Weights of a small transformer language model.
Training: a variant of Muon for these matrices, 16868 steps.
MLP neurons of a small language model. Each row is named by its layer, matrix (down: output weights) and neuron, and shows model dimensions 448-639. Each number is 500 + 50 x the weight over its row's rms, rounded and kept within 0 to 999. Numbers have three digits each.
After each neuron's rows, "raises" lists the tokens whose logits its output raises most directly, leaving later layers aside.

L6.down691:508337536522383540589571550518445493526544457536516489521523514418430482529465492412569443446507616425476457405471532518423509501566559504555463521497471512545497458555556532479550576573410471472479542510469502549395470511514518373589626527480548590462453556396570480511529438517509542570512456517510454437543449525455410393527500472501566508497561432477440554595504505482543487573471512570530454428474538514494565528502453586592435511569454527531565407584468501451459496442515446519494440543521464523552469508451565508534571429493511438474463485608522546488531559503530526447
raises: " times", " miles", "where", "ently", "ously"

L6.down68:409489497573442520433457411529489523542465517553480427622515508507509485433449487453385489486522536467520510464486489618444465473572479481421453426498523514448425555476565436559490502486551591558428456489464554482548481456428570434484604464437458485511529411490479475442477420490494536475565604527437515461460500435442469579543583513526478484533455441506556497470434487495417593534509414489515521361439553496505556437565547495463507444460540493593558573482478483495506523466530498547421569433550440443526495542412469507567490568475559500452517394442472506500519553510549429457
raises: " place", " out", " into", " home", " completely"

L6.down1690:397468474384551520545439511396531516515445527450483548400572514464512485563476454445578602446431456519489459563514448522497440610503459483544513462578510433458512565525469527491520507499500566505465491488460496350428601568432461571430513421531408442532490529472446546418571498532503528485461433447495592467571469517459449508438570436470463566450491478515562491460611488544434531465472537474452500444497483548463439470444549482613525487488455626426526482548487522394394558561479492536402533561557432578419519606498543489545468471454439526532435508525474551427489584425489494548
raises: " for", " For", "For", "sey", "ours"

L6.down1930:480599427436591578550587572554415514518468506496536441493530514561486512524437492433445478531468512490458424532500434450518473564499493471550536560547470474585469582430503492422462458502485471460536493530544529495523498503475624413535497524509473479409511501524523602465492556399527618523496552571524495556499480437455534565566484530534549506584442557474553528517543408582469713550526559531576476545442443480529422559451510498473630465457483449445571574540495460499529522581469519478573613448508446587493436439410412394424556486577433534437441394482543424489544566503428610506
raises: " The", " His", " Its", " These", " When"

L6.down519:483544530432516587531556546445519381395477636440535489450504549447600527501491600557532585525529430485570448540541556544446392462448526558513514545411610534607410526536607464492555557552523464535519416557509487459406508449452399466456622453567437547483510506535527437521485495508489545584457467439461440479503521479481517482500489528445482536573480459574521481549559498486491516568445563477474541538469462570453501519424518502555360589509403551505467496523469508474500513441470547444416496500515494448604517517537569438533508520494445498539454562466582448608430471467468410572
raises: " individuals", " enemies", " friends", " residents", " married"

L6.down2515:509434461469522523495556410475446523426562437564551513537489534571541445502513559493520493439522496476523515560485492453481542532500399477416531452458489568453465457502388481452478541468488514454420484477474517451514448480562553517494516453556491547402572449599500495473531443446485502380512482450475525392450460397605461498517501600570472528545555456560455499516604503561524529547554534511506556499510511518518558515534468443491462440485487439555480523462472542432491662492500448517474573450538534507475562470546491520501561543574528501470474553474550605514463471487510549432
raises: ":\n\n", ":\n", ":", " follows", "\n\n"

L6.down922:557457540561494443469408457511444397574585511561568468463522575487475497535471491496455538464481473495505439499456440489525559525499534457537417495517508562563548466590533386457434423532407547476492504447447540554552608526537539465597466615506503427542387398434513523487507505445494486566454515590458600507472543522517483536512499583496454420572501534494444607502537492498407441504493507469481432547497443461496508569553570531477522506545497537447488534491423486451563472452540458458388486478491491463532492535532498530499470509449530443549441372592494548543569516525536513488
raises: " fact", " addition", " return", "97", "95"

L6.down2407:478539520566590578602434545480517411527478507500521370433445529454503518487582443501600501490482479508444475581559484515441550500460506488544543545519499517504534484504441522524526541553475521464425597446583524513624377520459521502511472401442454426458478512392530512403586487482564506412493482461510347539521525471457549522542582480486402471522458394488482532533472547498511532505494512461448470467471450556538470593600467485499529523504451473482483481478529538551470559423488557449431562476490373482484501478446569512538461470593483492456421523518476458511561505524434608490
raises: "ible", "ary", "ibility", "ive", "ion"